Part of a small language model's weights: 18 layers, vocabulary 10844.
MLP neurons of a small language model. Each row is named by its layer, matrix (gate and up: input weights) and neuron, and shows model dimensions 0-95. Each number is 128 + 24 x the weight over its row's rms, rounded and kept within 0 to 255. A neuron's up and down rows have the sign that makes its largest values positive.
A block is one neuron, or neurons of one layer that tend to fire together. Before each block is what it responds to, as a language model described it from the Wikipedia text at the highest values.

Responds to: Before numbers and modifiers. Spaces, articles and prepositions (the, of the, in the) just before a digit, year or ordinal, e.g. of the 19th-century, in the 1755; also before adjectives like illegal, ordinary.
L14.gate22 [102 142 180 126 157 165  93 105 133 108  94  90 135 135 131 103 123 169 112 124 140 145 137 115 140 192 105 163 143  88 152 138 104  86 171 128 157 150 150 118  90 142 146 159 162 128 131 108 148  97 107 139 144 190 154 112 134 131 152  87 126 120  84 161 172 149 126 112  82 158  99 149  94 142 129 107  87 146 139 145  75 150 129 143  99 135  99 198 105  97 163 155 132 129 135 132]
L14.up22 [137 163 137 129 120 116  99 143 104 109  92 106 151 122  82 228 127 175  68 169 103  95 134 119 122 121 117 133 134 124 151 178 122 157 139 108  99 115 142 105  90 170 157 130 138 142  95 121 143 133 137  86 101 101 178 120 152 126 119 125 120 157 119 143 167 166 143  89 140 163 114 115 112 112 111 100 133 121 117 156  90 152 150 170 104 109 136  82 120 104 112  67 119 127 150 145]
L14.gate244 [ 80  87 135 141 125 131 133 165 105 112 143 128 129 162 106 108 132 168 114 127 180 110 124 113 145 113 131 113 168 142 118 188 143 110 111 125 127 150 167 111 139 166  98 163 144  79 144  96  95 128 107 124 120 136 177 135  94 139 110 151 148 121 122 148 113 131 158 138 150 133 145 113 139 137 176 133 104 145 135 121 120 108 174 115 148 140 123 102 123 139 138 162 145 156 126 127]
L14.up244 [128 135 142  94 140 110 114 123 125  62 154  84 133 100 158 162 130 172 129 150  99 120  87 163 102 157  93 101 126 109 119 135 134 116 111 125 126 155 122 132 123 116 116 125 144 131 127 164 124 120 151 104  98 107 114 121 111 153  87 158 158 121 136 143  98 150 127  63 118 123 127 120 129 149 154  82 144 111 155 154 121 180 126 102 153 109 159 169 156 109 133 150 149 182 141  96]
L14.gate440 [ 90 134 155 136 138 126 169 148 118 131  92 128 142 135 142 114 183 144 131 139 134 171 147 173 151 132  77 138 116 110 149 159 106 147 170 126 130 142 122 124 163 143 132 125 123 128 119 152 152 130 139  88  94 101 132 132 123  94 134 125  93 118 175 115 138 110 132 133 143 124 131 121 114 164  96 111 154 150 157 144  95 126 133 140 125 144 169  99 104  97 138 144 162 130 119 123]
L14.up440 [107 131 124 132 117 134 112 137 135 150  85 165 136 182 177 150 141 109 166 121 153 115 103 108 159 147 134 115 123 116  72 158 142  80 133 141 127 131  87 132 134 152 122 128 110  77 128 157  59 108 151  98 147 123 156 116 119 184  99  90 113 177 115 153 110 138 145 107 101 102 118 168 173 116 177  78  79 124 189 103 104 158 105 142 114 109 120 130 117  99 123  98 135 131 155 109]
L14.gate829 [143 115 187 195 105 121 143 162 155  89 104 117 113 149 112  86 151 116 132 119 189 110 120 143 122  96 104 103 129  96 108 127 125  73 128 112 138 108 103 110 106 124 132 158 123 117 128 120 121 144 139 147 130 161  72 167  81 119 142 123 134  96 124 142 104 105 107 102 121 128 114  99 116 165 105 105 113 128 107 121 145 131  94 102 143 161 111 149 113 119 110 137 170 155 136 133]
L14.up829 [141 113 113  85 124 105 134 177 134 102 183 140 144 137  74 146 151 106  60 128 118 118 119 137 123 109 102 133 129 174 116 116 127  83 141  99 133 128 154 117 160 130 153 137 119 153 145  93 126 141 127 147 159 119 158 106 170 167 101 150 158 152 156 141 106 127 101 153 179  99 144 148 125 107 146 113  75 157 117 151 145 175 135 142 139 131 119 128 132 144 140 132 100 138  95  97]
L14.gate922 [119 110 119 150 118 115 140 127 111 119 140 155 102 145  67 147 100 121 149 125 125 148 118 138 149 112 110 111 118 155  98  94 148 189 152 142 121 179 113 139 125 116 127 127 193  92 144 134 138 125 168 151  94 126 112 126  84 133 120 155 142 101 154 174 119 133 133 140 153 122 151 136 149 156 145 142 118 136  81 122 103 125 165 103 191 112  87 104 136  97 136 149 177 120 137 133]
L14.up922 [134 145 117 151 131 117 159  96 127 125 132 125 139 112 123 128 173 150 125 146 143 131 101 154 144 142 107 152 171  99 126 175 112  82 108 134  93 170 108 132 132 171 137  84 142 140 159 135 135 114  99  83 128 187 105 131 163 127 133 139 133  81 138 128 126 118 108 126 126 102 155 155 136 140 115 122 138 115 116 163 110 106 144 108 117 143 160 143 122 159 104 150 134 138 124  56]
L14.gate948 [147 153 140 112 141 126  94  72 111 138 121 133  96 172 151 111 158 178 140 125 111 164 155 162  76  91 141 130 140 120 132 112 128 106 106  99 118 125 127  93 118 141 167 138 113 151 132 127 112 156 108 130 125 131 165  42 163  91  82 155 123 134 131 171 123 184  84 114 120 128 112 149 121 150 149 107 116 114 137 102 133 115 119 126 135 161 145 129 111 103 146 102 129 151 115 129]
L14.up948 [168 135 116 118 141 137 174 149 161 126 178  77 128 145 152 150 150  76  99 165 126 116 120 122 111 156  56 110  91 108 146  71 153 148 123 112 136 164 133 126 121 146 166 125 138 121  88 138 142 128 143 154 118 139  93  96 118 102 133 112 112 137  72  82 134 141 144 102 149 150  72 161 139 124 124 112  96  75 101 134 160 154 124 136 118 137 123 145 147 115 154 111 131 121 136 105]
L14.gate1001 [118 121 167 119 135 134 111 125 122 130 146 105 168 142 156 151 124 148 141 129  79 107 124  76 150 154 116  89 154  92 129 115 125 124 135 115 139 135 155  82 134 137 109 135 132 128  80 134 103 127 134  76 136 158 130 122 159 145 161 139 100  93 109 129  67 152 141 109 137 140  91 109 144 142 162 105 125 109 106 135  86 164 146 132 133  98 150 132 106  92 157 132  96 141 111 151]
L14.up1001 [121 144 117 157 166 150 160 110 132 122 150 142 108 141 104 156 136 132  89  77 132 173 134 143 140 108 128 124 109 131 127 170 148 132 143 138 106 185 146  84 125 179 128 121  96 102 177 116 116 147 185 119 102 148  92 156 100 126 160 126 117 148 161 114 154 155 145 113 132  90 161 127  98 139 127  92 130  99 110 109 102 112 140 138 110 110 156 104 152 129 135 100 130 179 145 120]
L14.gate1061 [130 131 120 102 204 135 135 132 104  99 117 100 100 160  91 129 144 132 139 133 117  90 138 106 142 145 109 107 115 165  84  90 137 122 145 125 145 117 146 116 164 120  66 139 137 109 101 156 140 153 116 157 129 127 154  98 151 149 164 113 124 160 105 115  79  86 169 114 142 142 136 139  91 104 172 137  96 126 120 158 143 162 129 115 184 184 137 120 148 116 135 154 186 161 113 132]
L14.up1061 [ 74 127 154 192 145 145  93 107  87 111 169 109 112 160  95 127 162 135 114 112 156 143 127 147 153 117 126 141 148 105 135 139 152 114 101 125 129 126  82 124 123 141 129 105 144 115 151 149 138 120 108 170 140 138  87 153 153 148 119 122 126 139 161 149 136 179 143 171 108 129 150 156 122  60 140 161 134 122 107 167 105 163 127 163 156 148 149 115 170 103  98 127 160 170  97  99]

Responds to: Decade and period tokens. Fires on the middle digits of decade years after "the 1" (990 in 1990s, 970) and on "early"/"mid" before decades, weaker on nouns after possessives/determiners.
L4.gate218 [174  85  92 147 154 140 141 122 125 106 130 111 124 111 119 111 135 116 158 141 139 143 169 140 138 119  92 140 125  95 143 114 141 124 128 123 112 116 132 153 145 129 165 122 113 138 125 138 101  79 114 186  92  72 140 140 167 118 141 151 135 107 142 134 119 120 121 122 131 114 105  97 109 141 118 141  96 100 102  98 132 158  92 149 157 120 178 117 132 126 153 130 177 176 105 146]
L4.up218 [138  86 125 118 162 129 113 138 160 112 123 141  96 156 150 129 100 147 133 116 141 149 116 146 126 126 102 164 130 138 129 149 137 137 158 133 116 100 144 116 121 100 161 179 142 162 110 138 107 124 133 145 120 136 145 141 154 158 124 134 145 135 101 156 123 123 154 126 103 114 109 146 120  90  99 120 114 153 104 110 100  92 116 155 135 129 138 121 163 132 125 105  87 137 150 142]

Responds to: Score dashes and fragments. Mainly the en dash inside game scores in schedule tables, like W 35–20, plus semicolon-led track codes (; POC) and first pieces of split words (Mar, ch, Ch).
L14.gate14 [112 119 119 153 149 130 152 145 125 180 138  90 145 161  61 134 107 140 186 179 129 117 118 107 118 109  74 111 158  74 146 151  85  88 144 129  99 136 118 140 103 131 163 106 152 149  98 122 127  97 150 105  78 127 148 131 168  98 122 108 141 125 136 145 132 119 127 126 111 134 134 117 143 118 149 146 151 126 104 184 143  83  92 145 142 100 156 139 107 123  63  80 122 117 119 161]
L14.up14 [ 74 163 177 129 123 130 129 106  84  81 132 127 136 147 169 126 132 145 135 109 176 138  87 128 101  91 137 138 114 120 172  74 144 134 108 132 154 152  79 145  97 105 150 135 144 136  93 118 132  88 133 140 129 159 126  72 139  64 103 167 114 139  99 152 143 153 159 124 141 158 137 169 121 131 137 110 179 118 159 132 170 118 121 107 105 148 110 133 143 168  97 116  88 118 167 131]
L14.gate35 [161 153 132  93 138 130 147 115 134 131 128 116 118 104 170 115 117 152 143 165  95 145  94 130 100 121 134 141 130 115 152 100 150 115 130  84 131 129 138 109  74  86 118 127 112 105 148 106 105 125 105 137 154 122 107  94 139 104 101  92 138 115 149 149 178 123 120 171 148 144  80  91 102 201 163 148 121 175 153 175 125 137 142 137 108 130 155 146 129 139 138 121 106 100 142 115]
L14.up35 [151 110 155 134 136  90 103 122 133 139 153  97 152 130  90 148 125 135 149 122 142 104 125 129 133 138 163 131  96  94 162 134 106 107 107 130 139 126 127 133 140 143 159  99  94 160 148 126 117 137 120 110  87 134 116 100 133 148 129 111 133 102 126 118 118 122 113 120 140 138 147 112 127 130  99 157 160 146 117 154 117 116 162 153  98 139 160 135  96 148 184 151 121 131  96 115]
L14.gate72 [155  78 114 114 140 119 133  73 137 153 142 127 138 160 115 162 109 140 118 127 121 166  70 140 153 158 148 126 110  70 129 110 126 136 125 117 131 111 125 135 119 109  76 164 104 159 111 146 142 142 119 127 104 118 132 102 128 145 116 122 120 144  89 144 145 147 124  78 128 131 134 166 112 137 103 160  99 120 159 128 163 139 136 172  95 149 164 142 122 146 156 111 109 101 116 152]
L14.up72 [160 151 126 124 136 118 110 118 175 182  86 140 135 117 115 178 130 166 108 145 129 101 101 106 124 173 136 139 107  90 135 127 117 173 149 159 122 115 111 155 128 162 127 126 133 145 145 163 123 126 127  86 119 151 106 103 171 103 123 120 114 118 140 180 126 150 135 144 135 121 145 110 105 135  90 172 133 140 142 144 116 154 118 146 104  90 156 180  96 116 114 107 145 163 127 132]
L14.gate127 [159 104 134 151 120 158 148 118 146 127 143 178 177 103 116 104 127 147 121 156 174 116 140 125 155  75 101 157 156 142 129 125 155 130 119 116 121 142 134 133 127 116 120 153 171 107 107 115  80 114 137 111 151 123 163 146 112 141 105  92 123 145 138 139 122 115 113 149 104 114 126 125 149 139 107 134 114 140 115 120 104 153 127  93 121 113 170 107  79 101 138  92 136 126 122 126]
L14.up127 [115  97 107 134 124 106 118 150 134 139 123 107 167 100 136 111  74 111 166 135 142 132 141 150 174 109  79 167 124 113 144  85 107 150 121 107 114 132 143 100 154 136 124  98 129 146 125  73 184 123 131 113 140 130 117 142 160 125  97  99 117 130 109 128 157 149 121 122 116 132 146 135 141 141 166  83 161 156 144 111 143 138  72 125 117 127 123 164 123 158 156 157 115 104 118  99]
L14.gate627 [120 124 152 130 145  97 135 110 136 105 130 152 108 185 107  46 177 118 121  88 170 166 124 131 108 119 107 101 155 110 123 135 134 105 117 106 125 104  99 155 161 114 124 177  70 149 128 139 100 115 144 117 174 141 122  65 107 133 144  97  94 183 122 138 161 127 201 138 156 164 158  76 152 127 116 126 112  95  85 123 139 131 126 115 111 142 168 108 136 172 134 104 180 109 181 109]
L14.up627 [146 119 115 154 135 110 125  85 161 139 126  96 140 139 125 122 140 110 105 139 156  98 127 126  81 152 125 155 116 125 113 121 110 112 121 108 176 145  97 114  76 159 167  70 154  95  87 119 149 132 128 130  79 123 110 125  86 107 118 134 114 173 143 108 124 154 106 138 134  99 118 107 129 139 120 100  83 118 117 137 123 154 139 138  91  90 122 104 120 117 135 103 115 105 143  79]
L14.gate635 [128 177 125 128 126 147 131 124  90 118 112 120 135 160  66 122 129 156 105 153 146 161 132 137 129 162 177 136 112 133 142 130 132 121 145 105 137 151  75 137 122 182 121 145 135  91 144 142 118 109 142  98 157 139 159 134 126 143 143 136 119 103 140  84 158 132 160 135 117 161 111 134 152 120 144 113  86 122 111 123 101 105 118 104 158 137 158 140  91 129 140  87 140 104 107 114]
L14.up635 [136 160 115 172 109  84 134 163 130 182 104 139 140 121 145 171 137 135 100 148  93 144 149 164 125 132 126 101 128 136 161 126 144 113 158 126  94 100 118  99 167 154  91 122 140 138 123 164 135 133 106 140  86 156 117 123 129 140 164 137 126 153 109 105 138 161 116  92 156 163 175 135 140 124 124  73 119 172 114  87  77 104 129 141 154 116 143 115 136 152 173 122  98  84 109 108]
L14.gate747 [150 134 129 131 153 125  95  94 133 147  99  98 101 101  67  95 128 132 121 107 110 125 184  73 136 121 150 103  84 106 117 199 104 115 143 125 113 166 113 109 122 135 126 108  89 131 129 136 123 131 123 142 114 123 181 140 129  93 138 135 104 147 158 136 130 163 132 119 149 122 164 140 111 115 128 135 114 134 161 126 140 143 122 118  71 128 135 109  98 126 190 129 132 150 134 111]
L14.up747 [117 178 138  94  98 145 153 121 143  99 112  93 123 141 126 151 120 145 116 186 134 110 118 144 111 135  81 119 136 132 131 131 115 122 115 180  85 142 122  89 133 102 129 189 134  98 114 176 151 139 105 108 170 142 162 124 156 134 146 133 138 135 120 100 169 123 102 146 159 144 105 119 127  98 117 124 136  79 149 100 122 140 105 170 112 131  90 109 132  93  96 121  80 151 162 119]
L14.gate1209 [149 153 118 117 133 134  91 124  94 150  96 168 122 167 146 144 137 133 146 114 124 115 114  92 121 115 127 132 132 167 121  88 132  86 129 169 123 176 133 161  64 140 128  95 144 162  86 124 126 121 167 144 105 157 153 150 132 133 145 128 162 118  85 107 117  87 160 112 141 127 108 119  89 167 134 115 113  87 161 143 108 116 165 140 154 153 105 146 136 147 157 136 156 163 116 111]
L14.up1209 [114 146 134 100 154 116 121 130 159 130 111 108 158  91 113 131 120 117 113 159 140 149 110 141 165  74 116 154 115 124 141 130 125 132  81 116 148 137 147 102 156 143 113 129  89 104 108 101 105 123 132 108 128 172 150 146  75 134 121  94 162 156 116 142 115 107 108 131 148 116  75 170 157 111 126  91 111 127 117 120 136 117 118  80 110  86 110 115 115 150 141 165 158 156 123 100]

Responds to: Noun after "the". Nouns or noun-completing word pieces right after "the"/"its" in prose (the reason, the rule, desc-ription), plus starts of items in abbreviation lists like "; D".
L4.gate590 [131 117 128 164  96 112 135 123 148 128  97 125  99  97 115 132 126 126 138 132 143 117 195 144 134 133 157 155  99 153 120 127 144 149 138 143 151 121 118 119 105  99 116 104 139 148 111  88 131 105 126 176 133 143 175 131 116 111  98 109  96 170 134 121 104 158 149 127 135 141 142 110 148 152 128 144 169 147 155 168 111 118 107 145 113 135 150 136 102 127 111 139 108 163 103 166]
L4.up590 [138 168 132 135 134 143 124  92 105 134 119 136 103 166 175 139 113 122 136 135 128 155 113 125 112  93 125 134  85 111 152 151 156 199 150 102 130  86 137 134 145 137 116 138 127 142 141 116 151 136 133 160 129  81 156 115 176 119 133 123 122  98 162 117 122 148 165 125 125  92  85  80 149 150 134 101 146 117 113 146 131 118 173 173 130 121 161 120 109 167 155  87 157  96 130 113]